python train.py --n_layer=13 --d_model=640 --n_head=5 --n_kv_head=5 --head_dim=128 --d_mlp=2560 --vocab_size=11727 --activation="tanh_gelu" --norm="layernorm" --norm_place="pre" --norm_eps=1e-05 --positions="learned" --qk_norm=false --attn_scale=0.0884 --bias="all" --tie_embeddings=true --parallel_block=false --extras=["capped logits"] --init="trunc" --init_std_qkv=0.0184 --init_std_o=0.0 --init_std_up=0.0184 --init_std_down=0.0 --optimizer="muon" --lr=0.0107 --lr_mult_o=2.0 --beta1=0.9 --lr_head=0.0117 --grad_clip=1.0 --warmup_steps=200 --schedule="cos" --final_lr_fraction=0.03 --batch_tokens=262144 --seq_len=1024 --doc_mask=true --train_tokens=897900000 --steps=3426 --dataset="wikipedia_en"
MLP neurons of a small language model. Each row is named by its layer, matrix (up: input weights) and neuron, and shows model dimensions 496-591. Each number is 128 + 24 x the weight over its row's rms, rounded and kept within 0 to 255.
Before each neuron's rows, "fires on" lists the tokens most often at its 100 highest values on Wikipedia text that the model never trained on.

fires on: "-", " of", " the"
L5.up1270 [133 142 116 111  97 112 121 109  95 129 140 176 191  96 112 118  77 128 166 118 136 172 148  75 166 129 132 148 157 145 103 110 120 118 153 117  99 182 120 119 177 114 113 117 135 132  98 118 166 117 160 149 152 140  79 125 104 119  65 135 108 105 162 120 137 159 120 115 116 141 110 113 124 131 134 102  89 163 157 123 161 139 100 143 141 150  97 141 157 101 128 161 125  88 138 129]

fires on: "th", "f", "st", "l", "k"
L5.up1475 [ 95 121  74 190 171 131 105 140  89 136 118 152 103 125 173  85 188  85 134 128 115 132 136 103 122 103 130 166 124 163 117 120 139 136 130 155 126 137 154 179 127 129 139 156 122 139 150 125  68 141 109 133 137 121 143 114 154 126  83 122 150 163 132 150 123 100 114 138 136 154 137 113 128 178 106 144 150 150 172 144 149 104 111 159 146 116 166 134 133 167 117 111  73 177 108 103]

fires on: " of", "ed", "ated", "s", " the"
L5.up881 [142  96 119 139 130 116 165 139 145 163 118 140 152 131 134 109 123 118 130 107 122 136 146 174 114  72 108 143  86 141 130 129 155 161 102 124  97  83 107 161 162  91 173  78 125 145 127 128 139 132  75 141 159 150 150 113 164 132 161 106 111 106 109 121 165  69 139 157 128 121 139 147 173 175  87 116 109 155 142 122  81 117 120 132 122 136  85 126 147 160  95 141 114  97 118 119]

fires on: "'s", " in", " of", " des", " their", " his"
L5.up831 [157 105 152 100 123 125 111 113  80 117 131 114 144 132 125 116 123 110  88 126 154 112 127 163 140 134 113 108 123 176 126 155 107  96 143 158 139 115  95 163 114 116  94 137 163 117 180 131 140 145 147 143 143 148 138 116 110 100 121 195 177 154 110 107  97 138 155 104 118 104 155 114  90 171 133  98 101 136  87 130 119 122  98 141 133 153 122 115 101 162 124 142 132 156 150 114]

fires on: " in", " of"
L5.up304 [130 122 157 183 115 109 125 120 143 116  92 125  89 165 193  99 127 153  96  92 122  96 176 112 102 121 129 137 124 123 129 113 119 105 149 171 153 135 117 110 124 141 126 141 124 127 102 145 138 184 143 148 134 148 125 112 125 166  84 145 127 151 120 133 122 137 134 101 134 143 151 132 121  63 127 154 163 142  98 115  85 159 128 106 134 114 118 123 106 103 177 145 109 101 157 112]

fires on: " of", "'", " in", " for", " on"
L5.up1930 [188 139 127 109 145 112 136 117 130 107 140 125 150 115 120 151 131 155  78  76 169 122 115 142 126 118 114 123 161 151 124 162 148 132 136  98 153 150 143 151 159  93 110  85 151 128 143 110 127 139 129 128  94 143 112  86 139 149 120 104 138 119 141 157 139 139  99 111 113 113 131 115 125 176 119 120 125 138 130  79 128  96 132 120 132 169 111  69 116 134 100 127 100 121 130 175]

fires on: "-", "'s", "y", "/", "et"
L5.up1240 [121 114 166 128 167 104 114  87 120  97  83  81 131 154 135 123 107 138 120 153 135 104 154 122 160 144 113 109 111 119 149 118 112 117 108 131 163 153 128 101 109 151 127 145 157  71 154 118 105 115 141  95 155 146  98  79 104 133 128 139 108 140 151  93 145 100 109 167 168  94 145 155 109  90 121 153 118 145  71 169 135 173 110 127  93 121 122 126 116 114 151 110 143 127 137 124]

fires on: " and", " the", ",", " to", "–", " of"
L5.up303 [118 129 105 141 122 129 128 156 128 128 125 130 124 103 152 162 106  92 122 104 118 113 152 142 174 110 105 127 160 133 118 126 147 131 153 153 139 127 107 119  78 177 183 131 102 115 114 123 123 118 106 120 144 120 127 123 104  94  78  82 131 131 114 154 118  85 131 102 120 150  96 108 108 126 185 145 145 121 131 155 136 125 147 122 161 163 168 159 158 112 147 156 124  89 129 165]

fires on: " to", " of", " Western"
L5.up2375 [133 125 113 144 142 161  92 143 160 163 119  86  84 128 155 150 143 122 124 101 141  88 133 100 126 121 149 133 141 126 168 125 123 128 111 160 155 123 103 106 116 174 114 160 140 118  84 134 136 129 124 158 133  93 133  96 172 109  97 161  80 124 134 131 120 123 151 105 129 150 129 142 139 128 113 161 114  89 154 108  89  91  91 151 145 144 138 144 103 100 121 165 149  81 115 184]

fires on: " of", " and", "-", ","
L5.up580 [137 160 107 146 116 111  96 140 146 121 152 106 139  82 134 158 124 143  90 167 134 156 113 120 137 113 144 134  81 135 167 130 142  96 106 164 130 182 162 118 135 172 110 136  71 128 119 126 132  96 136 126 170 100 141 104 113 151  87 148  99  87 143 126 114  90  99  65 143 118  81 165 109 126  99 119 112 143 151 117 169  99 135 157 101 125 113  81 123 112 120  96  85 149 123 148]

fires on: " v", "-", "M", "m", "w", "op"
L5.up740 [145 134 126 100 167 123 126  79 143 152 151 166 130 148 108 140 106 128 122 167 147 175 115 102 173 135  99 109 124 130 149 139  99 112 115 164 135 144  97 129 135 144  98  92 100 156 116 137 147 126 150 103  83 121  93  91 110 158 139 111  41 102 113 114 158 139 109 131 129  75 132 135 117 129 140 104  94 136 131 133 138  96 122 137 130 106 130 123  99 135 114 124 127 145 116 136]

fires on: " and", "-", "ly", "k", " or", "on"
L5.up422 [149 134 106 135 141 183 133 147 124 153 111 116 101 122 165 125 136  96 119 154 124 120 189 120 143 126 144 157 103 101 153 139 108 117 144 127 107 176  84  94 142 145 169 107 170 122 145 129 140 125 127 100 114 106 145 116 187 105  94 121 147 121 139 129 118 120 133 117 134 107 105 132 113 132 117 160 115  77 120  94 114 113 126 120 132 110 138 109 120 125 167 149 109 101 139 168]

fires on: ",", "b", "w", "-", " b", "’"
L5.up307 [137 142 108  99 142 111 149 139 139 164 110 132 109  93 160 135 122 102 144 100 176 171 139 135 163 117 146 102 154 147 119 133 128 131 132 148 108 133 121  91 111 142 156  95 106 139 134 130 120 104  99 125 103 117  80 144 127 130 131 115 111 140 157 113 110 120 122 146 146 161  58 142 110 117 133 101 116 116 160 140 116 116 123 171  98 149 147  98 107 152 150 121 133 125 117 116]

fires on: "==", "at", "-", "atic", "ot", "t"
L5.up1289 [123 142 172 141 164  91  77 119 143 148 119 155 123 102 105 144 108 161 156 113 107 159 138 135  97 104 137 132 168 103 101 120 101 158 149 134 157  77 110 102 102 164 112 145 129 109 124 132 115 141  96  98 137 175 139 135 109 179 156 128 131 138 140 137 110 135  88 113 163 124 121  83  95 102 141 114  80 155 146 132 170 149 145 103 123 111 146 108 114  70 169 109 114 154 124 158]

fires on: "ed", "ing", " well", " directed"
L5.up405 [112 123 108  94  90  87 150 157 114 140 159  96 121 118 126 139 149 124 127  93 151 109 136 164 146 106 136 132 114 153 149 124 109 115 106 124 108 117 126 109 120 117 128 156 141 128  97 114 135 113 147 117 113  76 135 137 120 125 115 118  82  68 125 105 125 193 109  95 110 154 107 113 131 156 115 109 139 136 145 133 111 102  60 146 155 142  95 118 122 132 155 129 115 136 101 134]

fires on: " the", "A", " with", " of", ".", " by"
L5.up828 [150 124  95 160 165 139  90 132 137  98 121 150 110 128 147 150 134  92 111 133 130 153 148 128 141 147 135 139 126 159 137 159 140 133 141 101 126  98 124 106 131 154 113 141 126  92  63 102 148 127 146 135 140 116 135 143 134 113 126 162  63 112 114 147  85 177 145 138 122 143 117 149 139 131 144 108 116  93 149 181  83 102 114 145 126 128 126 173 150 129 173 162 170 145 123 133]

fires on: " for", " and", " well", " n", "ing", "'"
L5.up790 [149 151 139 106 104 146 167 139 153 155 134 122 121  87 144 160 149  64 101 138 129 121 152 127 159 119 120 121 129 115 132 130 102 107 135 135 123 145  86 139 158 137 121  90 125 176 144 120 106 117 142 135  67 130 148 178 158 122 144 124 126 102  97 139 169 165  84 117 101 146 135 122 163 149 145 118  65 132 120 135 127 131 126 118  95 145 176 110 139 109 121 153 120 145 128  93]

fires on: " of", " to", " during", " 1", " on", " for"
L5.up2400 [110 116 118  90 108 156 142 151 115 140 121  76 112 162 124 156  97 122 141 101 122 125 131 155 131 149 137 157 141  81 106 111 124 132 151 125 171 114 147  85 145 126 134 156 144 154 128 114 132 115 132 127  95 171 110  86 121 107 151 162 134 101 147 176 124 135 121 169 156 160 109 170 106 106  90 146 163 144 115 129 135 145 110 123  89 124 118 112 133 125 142 131 139  88  57  96]

fires on: " a", " an", "ing", "ed"
L5.up2128 [143 135 200 139 105 114 169 165 139 123 158 113 126 128 120 147 119 112  81 113 134 143 104 131 131 124 130 146  91 167 112 140 119 127 150 137 130 119 107 125 122 126 209 135 104 111 127 139 128 118  81 115 133 142 147 162 137 131 100 123 114 104 160  97  74 147 107 137 139 163 121  96 149 137 123 131 119 139  96 169 162 102 100 132 152 157 112 142 133 178 119  89 124 159 121 134]

fires on: " to", "\"", " after", " in"
L5.up1273 [124 158 145 140  82 147 127 111 109 111 135 178 124 113 133 109 154 130 172  84 127 108 141 114 157 130 107 175 148 129 107 142 162 136 156 158 109 124 137 145 111 150  66 113 135 145 129 110 162 114 154 154 131 137 126 123 126  88 121 125  92 128 104 148 151 103 137  98 152 136  84 138 135 110 135 133 124  86 125 113  91 175 120 103 179 136 132 105 145 106 106 153 131  62 107 155]

fires on: " in", "as", " to", " at", "ians"
L5.up770 [100 158 123 114 124 149 128 115 140 116 115 147 106 138 120 122 121 116  92 100 144 114 121 125 118 159 110 107 161 107 123 116 106 169 154 128 145  55 166  90 172 141 153 136 121 131 101 176 154 120 121 138 103 126 133 127 106 134 134 145 141 114 165 162 115 123 148 132 112 129 136 147 148 105 105 137 137 154 112 156  66 148 153 133 161 122 138 121 127 117 156 117 108 146 136 116]

fires on: "th", "h", "b", "s", "l", " death"
L5.up1636 [138 120 105 119 137 156 129 137 152 125 113 116 153 141 151  74 148 120 109 108 144 134 100 144 140 109 142 121 136 107  72 159 172 129  98 189 134 146 134  83 145 114 176 133 131 152 121 121 148 128 137 120 129 145 130 120 120 106 134 128 139 158 116 132 109  97  95 143 160 111 111 135 122 113 123 139 154 144 158 128 148  86 143 109  76 111 128 148 143 133 127  92 115  90 114  94]

fires on: " of", " the", ",", "ent"
L5.up2078 [140 129 163 146  97  87 111 142 148 149 171 131  94 136 157  93 131  97 168 100  99 141 122  80 127 143 123 117 156 160 144 164 179 110 143 178 111 111 137 128 150  77 112 119 129 141 155 144 165 101 110 107 109 128 124 119 117 120 133 179 150 114  93 138 145 128 141 120 151 144 131 112 108 125 110 143 114 130 157 112 140 134  93 108 125 154 102 166 152  84  87 105 106 119 120 124]

fires on: " of", " with", " or", " and", "ig", " up"
L5.up184 [ 98 125 108 139 114 140 118 127 109 149 150 154 105 113 149  86 134 163 140 118 168 139 117 152 110 125 129 132 153 100 111 128  91 170 121 119 152 145 110 144 121 155 150  92  51  98 139 122 123 112 130 127 143 102 151 119 107 133 133 151 116 110 110 162 136 165 151 133 168 177 126  85 110 118 118 119 138 113 141  92 108 173 140 143 117 144 132 101 163 146 130 102 126 129 145 115]

fires on: " and", " of", " the", "-"
L5.up1662 [143 146 143 100 143 143 151 127 112 156 125 110 152 133 129  73  97 105 158 135 107 118  92 135 127 139  99 119 145 112 141 113 125  92 119 165 131 116 129 154 101 141 100  73 120 166 177 140 127 137 128 128 129 148 127 123 128 163 147 141 164 121 124 151 146 133 126 118 100  73  75 118 145  98 155 162  94 128  98 152 144 127 117 104 132 109 107 132 126  91 108 121 114 128 149  91]

fires on: "s", "l", "b", "ts", "k"
L5.up2233 [144 183 144 156 112 129 132 117 140 135 146 125 169 154 154  95  99 115 138 126 126 132 159 105 119 148 101 144 111 134 115 156 126 110 176 122 156 190 137 153  89 118 127 146 142 147 123 144  96 154 164 102 115 139 129  85 160 104 112 125 207 131 110 127 149 152 161 140 116 149 163 101 129  97 136 118 115 137 136 129 101 120 159 143 128 101 189  91 160 171 130 125 108 135 123 152]

fires on: " a", "-", " of", " to", ".", "ing"
L5.up568 [124 106 102 112 100 145 133 153 130 121 129 194 168 115 137 120 154 105 116 168 106 127 186 146 149 157 154 145 122 145 142 114 145 100 145 138 155  66 115 114 177 142 118  99 155 118 127 107 130 129 168 116  95 118 106 130 154 112 124  81  84 118 151 127 118 134 125 141 145 111 151 130 166 132 137 132 138 131 131 141 139 157 128  79 126 109 109 132 122 127 141 147 110 113 139 170]

fires on: " of", "–", " /", " age", ","
L5.up575 [117 135 135 132 121 140 151  72 154 132 136 177 133 132 104 136 142 124 123 113 106 137  99 146 117 112 126 122 139 120 156 100 147 101 122 149 109 164 152 142 119 134 105 129 152 124 157 120 137 119  96  88 120  77  92 128 108 127 108 153 162 136 154 142 114 145 124 121 118 168 144 155 104 122 127 143 164 107 156 136 151 123 165 117 128 116 135 172 154 120 119 123  98  50 112  67]

fires on: " J", " rem", " com", " h", " j", "j"
L5.up2192 [142  97 158  91 124 174 116 141 112  98 114 143 145 118 134 139  95 125 106 120 125  86 125 125 100 148  87 167 130  69 170 119 111 153 111 166  90 148 104 179 103 117  82 132 116 121 126 141 139 147 113 136 125 110 115 116 104 127 122 178 120 150  73 146 129 113 140 136  96 175 135 103 138 114  88 119 129 135 120 142 159 133 148 142 165 119 144 144 140 115 119  96 115 126 132 102]

fires on: " |", ":", "):", "\"", "\":", " ="
L5.up193 [ 95 155 143 160 160 129 127 108 138 153 101 121 121 133 152 109 113 169 120 136 126 132 124 139 113 142  89 142  76 102 105 112 118 169  93 144 138 109 142 130 109 130 108 149 150 115 101 136 144 107 108 137 152 134 153 130 123 123 131 121 122 160  84 157 136 152 143 170 135 106 118 121 157 120 159 108 123 133 118 139  81 113 139 127 148  89 163 170  75 126 208 137 117 134 136  84]

fires on: "-", " and"
L5.up2184 [153 109 123  81 115 110 125  97 125 155 146  87  93 124 126 135 145 139 112 143 130 151 143  88 173 106 137 136 127 112 124 140 164 165  85 170 158 122 136 180 122 136 122 120 113 128 125 156 110  93 141 128 149 111 117 156 153  70 147 134 102 134 135 124 212 128  85 113 114  92 102 107 110 149 149 157 107 168 161 114 165  99 106 100 149 124 146 147  93 155  95 124 124  70 116 138]

fires on: " and", " to", ",", " as"
L5.up1358 [129 135 145 135  99 104 106 168 126 170 136 155 113 121  99 122 148 123 129  98 172 115 117 132 141 132 140 131 149 137 137 166 155 132 115 105 158  76 129 123 104 110 116 136 130  97 101 120 130 161 114 132 100 162 110 116 116 129 106 109 119 160 140 132 129  89 134 150 117 125 144 101 117 137 124 126 129 139 136 135 111 108 116 145 143 134 125 136 123 105 182 143 138 175 113 124]

fires on: " \"", "un", "u", "ō", "ung"
L5.up2046 [118 156  89 133 130 146 112 159 150 152 161 109 101 175 151 146 139 116 143 140 173  94 121 152 122 122 107 196 100 120 131 138 146 173 120 148  99  99 102 137 123 126 140  87 126 157 103 124 118 140 128 141 148 107  84 117 143 151 101 106  93 129 121 138 141  86 105 103  91 129 139  63 124  91 114 109 146 192 122 122 132 108 140 118 135 122 128 133 130 138 157 157 117 112 115 137]

fires on: " and", "iv", "le", "ar", " or"
L5.up1751 [139  82 103  72 137 126 148 119 118 114 102 111 107 156  97 120 122 134 122 113 138 133 126 125 132 133 125 150 120 127 140 161 100 158 139 161 143 144 122 169 149 191 114 126 143  87 135 118 108 136 146 109 118 109 172 150 107 116 159 109 127 114 161 118 144 146 186 110 161 153 101 133 160 152 123 105 140  91  92 123 149 192  92 153 122 151 104 105 148  79 137 137 145  86 127 140]

fires on: " of", " after", "-", "ab"
L5.up600 [109 112 157 161 165 142  93 126 131 132 150 119 133 168 123  99 142 112 156  77 108 163 105 158 154 149 163 144 144 109 132 135 144 148 110 150  97 117 105 133 171 148 157 171 157 108 134 112 152 123 115  81 153 125 140  89 163 152 122 104 159 165 142  95 137 133 140 100 112 142 137 130 136 102 131 112 138 116 137 130 163 171 133 139 173 124 153 126 134 143 175 140 144 113 117 137]

fires on: "-", " in", " over", " re", "\"", " sub"
L5.up830 [103 143 101  71 144 161 122 127 135 153 156 111 115 147 149 130 126 116 153 135 126 114 129 129 130 120 110 146 107 102 136  90 118 190 111 121 128 111 134 132 136 123 126 101  70 153 118 189  97 149 119 177 165 104 115  96 116  89 111 144 145 143 126 134 163 125  92  91 100 104 101 138 105 136 145 142 174 141 116 134 158 161 108 161 166 101 157  85 104 118 128 125 118  84 119 144]

fires on: "-", "'"
L5.up775 [124 137 121 135 125 115 141 114 148 101 147 114 120 114 161 146 141 102 109 155  91 141 127 124  81 154 158 145  95 118 133 108  96 119 131 143 127 170 121 146 130 123  81 129 167 147 138 119 121 157 130 116 126  85 122 125 123  96 108  96 145 132  96 123 149 150  76 140  79 127 103  92 121 164 118 184 110  90 116 159 165 169 117 131 105 108 145  86  93 149  86 153  83  85 126 120]

fires on: " the", " of", " as", "-", ".", " \""
L5.up1205 [154 150 124 130 121 106 105 110 131 144 156  99 146 113 173 125  99 151 142 130 113 130 152 146 114 117 163 117 130 159 117 142 101 137 158 130 142 112 112 143 115 146 120 141  98 132 150 133 141 156  71 130 117 118 151 111 118 115 123 113 118 138 128 167 159 137 133 132 117 134 118 137 162 134 126 114 102 149 145 143 158 141 123 137 137  66 121 129  92 103 157 101 108  93 140 154]

fires on: "-", " of", " and", "od", " |"
L5.up1659 [119 123 120 123 138 160 142 134 114 123 125 128 113 162 131 101 143 120 149 158 147 122 146 100 139 141 149 116 116 156 153 143  84 121 145 149 117 128  98 117 125 102 103 135 113 138 151 135 123 128 145 141 117 128 165 149  97 135 142 107 122 130 132 178 129 136 117 136 124 132 121  96 179  93 121 105  80 113  71 119 175 107 155 161 103 137 140  88 161 125 181 164  92  99 134 129]

fires on: " and", " to", ",", " in", " or", "%"
L5.up759 [ 99 145 157 120 103  99 143 137 128 145 110 171 108 120 142 114 119 117  89  86 137 137 166 170 118 113 129 102 128 115 143 142 123 143 119 111 114 102 127 102  86  92 107 163 167 146 153 131 190 154 108 135 161 112 180 139 119 107  81 136 150  97 142  86 110 116 133 108 150  80 136 107 102 124 111 109 101 179  86 119 110 138 154 181 119 156 123 123 113  91 147 160 152 111 119 134]

fires on: " and", ",", "'s", " (", " or", "/"
L5.up1712 [ 96 147 113 125 143 120 119 126 142 142  96 179  94 143  94 130 154 125 143 162 131 125 148 129 136 155 110 154 120 136 180 133 125 140 142 131 173  64 115  76 157 115 151  89 120 113 118 131  85 145 166 159 126 132 123 127 150 133 150 182  72 102 167 147 139 118 115 126 121  93 109 143 127 114 144 136 134 136  66  99 186 111 134 123 118 106 154 108 158  90 137 145 122  78 139 109]

fires on: "-", " of", " De", "en"
L5.up1361 [148 140 150 130 105 154 114 137 112 113 119 120 158 141 165 163 138 146 166 104  96 118 157 147 100  76 101 132 145 148 139 120 125 141 106 140 116 138 103 121 161 121 144 118 105 149 128 125 155 131  54 125  92  86 154 164 110  97 139 120 145 100 147 120 146 177  79  86  97 144 158 105 157 119 114 136 172 137 145 106 203 134 137 118 115 103 112 114 119 111 143 150 100  73 153 118]

fires on: ",", " and", " hold", " medalist"
L5.up1969 [109 125 112 132 136 127 140 133 130 131 126 134 142  95 131 116 148 126 102 161 159 158 108 140 129 132 163 127 149  88 128 139 104 145  78 110 141  91 132 150 111 113 107 154 103 131 131 115 106 142 135 152 105 124 118  95 110 143 151 126 126 189 115 112 172  91 150 119 183 152 149 101 119 133 141 111 111 115  95  71 128  86 127 103 169 103 106 124  87 142 185 159 152 171 147 132]

fires on: " and", "-", "n", "ph", "ly", " or"
L5.up2237 [124 104 127 142 136 104 139 135 137 167 171 129 132  95 133 165 117 112 159 155 138 135 111 103 153 131 115 150 152 131 149  82 113 150 136 162 138 158 161  81  92 176 146 153 118 131 114 136  92 168 106 128 123 118 129 176 139 123  75  75  81  89 147 138 147 169 128 111 105 116 134 138  95 143 130 159 109 152 143 104 130 113 140 151 147 174 118 115 102  57  70 114 165 102 101 152]

fires on: " and", " ===", "/"
L5.up981 [116  83 131 185  87 130 132 144 130 107  81  70 120 128 140 141 157 105  96  93 140 106 180 129 149 107 131  53 166 140 112 138 115 124 152 116 126 135  84 135 150  92 130 144 135 100  89 100 131 120 144  76 120 115  98 143 145  72 104 147 103 139 119 158 143 142 127 124 135  92 102  81 134 160 148 117  94 121 150 114  85 108 145 155  86 130 142  93 127 131 121 132 135 180 120  99]

fires on: ",", "-", " as", " and", "p"
L5.up81 [162 135 146 138 125 130 118 140 156 152 156 135 107 146 133 148 144 122 137 194 140 132 139 110 113 113 159 155 145 129 150 152 134 138 122 134 116 168 167 150 104 134 139 130 129 163 163 116 112 120 131 127 137 138 135 125 108 144 121  85 101 138 147 127 127 108 145 122 152 156 110 114 116 155 135 153 123 134 127 150 118 151 172 135 140 119 149 132 115 154 125 128 138 133 113 153]

fires on: "-"
L5.up1746 [140 116 147  87 155 107 122  72 177 122 122  85  77 103 143 161 145 151 117 147 131 125 110 131 107 120 145 122  99  96 106 124  85 107 134 119  63 112 139  91 135 140 121  99 114 136  92 111  93 137 112 125 129 113 111 117 141 134 160 119  64 143 144 133 148 145 101 125 127 158 104 177 142  94 139 103 132 164 114 145 143 171 133 132 117 123 188 128 110  73 129 144 155 152 147 129]

fires on: " |", "0", "1", "ach", "4", "field"
L5.up685 [134  88 121 137 133 140 160 159 181 193 105 169  98 110 118 152 156  94 144 153  97 108 136  57 151 110 132 132 116 116 153  99 138 131 124 164 130 101 104 108 104 132 108  71  98  88 134 105 154 172 172 132 128 111 110 112 143  92 128 165 101 124 147 169 131 145 105 162 111 114 125 135 130 153 117 170 163 145 124 118  72 112 120 145 139 124  82 118 136 155 128 133 106 162 107 147]

fires on: "-", " of"
L5.up1843 [125 124 138 154 125 143 104 112 156  89 166 103 140 128 144 120 150 109 158 123 165 120  97 182 156 114 133 164 139 148 137 173 127 127 136 137 164 156  91 130  93 124 160 137 126 116 158 126 159 111 112 131 133 100 166  93 139 120  99  57 135 124 156 169 133 130 133 131 107 122 139 105 109 150 132 101 120 121 147 115 154  94 113 115 139 133 130 136 149 158 130 177 158 123 119  96]

fires on: ",", " and", " ;", "),"
L5.up606 [133 138 125 130  92 126 159 139 141 178 133 138 143 131 121 116 189 139  66 120 130  93 127 156 134 124 130 183 161 125 154 157 108 116 113 127 167  90 154 109  86  97 122 128 118 124 104 145 147 134 109  96 123 135 153 134 128 138 133 117 130  92 133 167 151 109 125 139 124 157 144  99 114 146 131 134  81 134  63  98  92  93 113 100 164 121 161 153 134  93 140 117 101  92 160  97]

fires on: " of", " re", " (", " \"", " the"
L5.up621 [131 125 131 153  90 163 102 113 110 119  93 147 146 124 114  83 133 155  93 155  79 111  75 120 114 146 124 129 132 112 176 116 123 115  83 131 127 127 148 139 117 114 124 116 125 119 136 117 178 152  95 131 121 118 115  95 136 149 135 118 146 179 117 127 113 126 113 128  78 160 108 100 127  78  96 117 126  92 139 129 121 129  98 117 158 154 116 143 130 128 158 140 125 127  85 100]

fires on: "-", "–", "an", "und", "on", "ac"
L5.up2167 [138 179 153  88 123 152 111 115 154 142 142 143 145 138 121 148  81 111 150  90 161 130 158 118 134 115 119 146 114 112 137 171 128 130 141 144 108 133 129 170  94 140  99 122 101 135 169 160 136  82 111 150  88  70 124  82 106 152 131 105 108 175 167 101 143 181 162 156 156 110 136 153  86 109 167 123 133 118 107 130 148 138 112 130 124 146  97 169 121  86 116 113 112 144  88 111]

fires on: " and", " to", "–", " of", " or", "-"
L5.up2508 [160 127 161 125 106 164 130 104  97 129 139 105 148 131 122 143 129 115 113  98 110  70 111 147 108 117 165 154 169 145 173 144 125 151 111 119 157 130 129  85  92 147  62 163 109 124 100 158 144 115 149 104  84 144  98 132 124 110  83 136 122 130 143 150 122 133 145 169 121 117 130 138 161 148 149 111 103 142 106  70 135 113 123 133 144 150 132 137 165  71 143  99 128 140  69  88]

fires on: " and", "/", " the", " &", " or", " they"
L5.up2306 [137 104 110 124 143 116 104 126 151 153 116 125 123 118 105 145 137  94  97 105 154 109 120 124 158 134 127  82 132 147 129 122 135 103 103 115 140 112 109  66 128  94  99 124 152 164 112 134 135 117 112 127  84 145 105  74 138 121 137 111 137 149  90 161 120 102 144 134 145  89  92 101 132 142 119 148 147 171 122 110 170 129 113 153 101 119 119  99 150  90 153 137 103 148 126 109]

fires on: " before", " until", " after", " ===", " to", "==="
L5.up2267 [124 172 140 147 104 136  97 108 124 112 129 128 121 154 147 110 118 139 151 118 131 125 130 119 144 153 110 139 156 145 103 128 104 151 122 152 102 123 116 127 151 139 128 163 130 131 111 103 124 145 138 127 141 134 120 159 138 111 118 103 150 156 126 130  78 104 111 113 154  88 133 122 153 113 170 115 151 105 174  87  90 171 129 179 114 119 144 102 176 110 101  66 150 106 110  78]

fires on: " that", " \"", " States", "s", " United", "is"
L5.up1781 [161 156 108 163 141 120  99 120 137 119 136 131 163 127 135 106 128  96 116 101 151 130  66 137 147 126 112 122 119 129 137 114  86 135 172 133 135  80 105 163 126 133 154 121 116 137 146 121 124 117 115 135 122  98 106  85 133 145 144  76 166 119 139 155 111 144 141  76 123 160 113 163 118 174 137 129 129 153 106 139 142  98 139  94 105 108 103 128 112 132 141 152 114 120 137 109]

fires on: " |", "z", "um"
L5.up1259 [114 105 120 126 156 153 172 125 161 139 142 128 137 142 159 124 135 125  87 104 121 114 142 144  67 134 104 176  92 123 167 109 136 193 105 109 159 127  80 144 114  81 126 131 141 163 152  99 133 143 126 124 177 118 140 120 153  87 125 134 142 145 142 137 105 134 138 161  98 124 132 131 145 103 116 123  96 140 118 124 103 148 156 135 118 110 113 158 112  97 113 105 106  78 125 140]

fires on: "y", " of", "es", " in"
L5.up1086 [127  83 126 122 131 144 108 127 142 128 104 164 149  68 137 151 121  77 119 109 143 118 118 119 162 126 122  94  97 154 102  96 105  92 118 134 135 132 129 163 127 127 172 156 120  84 126  98  96  92 160 152 145 108  87 123 132 124 120 132  84 162 138 181 108  94  99 125 130 169 160  86 133 125 131 105 205 136 113 120  93 128 124 144 102 149 123 115 142 131 111  86  96 126 122 130]

fires on: " and", ",", " with", ":", ".,", " n"
L5.up717 [143 142 154 151 122 109 174 143 118 131 110 130 137  94 145 114 149 114  56  79 147 125 153 118 134 155 128 139 133  93 153 160 141 117 118 126  90  91 126 148 142 108 109 124 134 106  96 142 140 127 166 119 131 120 142 149 155 127 112 160 141 151 123 120 127 130 128 161 137  90 123  95 156 146 139 108 126 126 138  96 137 130 188 175 114 122 126 127 157 101 145 140 159 114 122 114]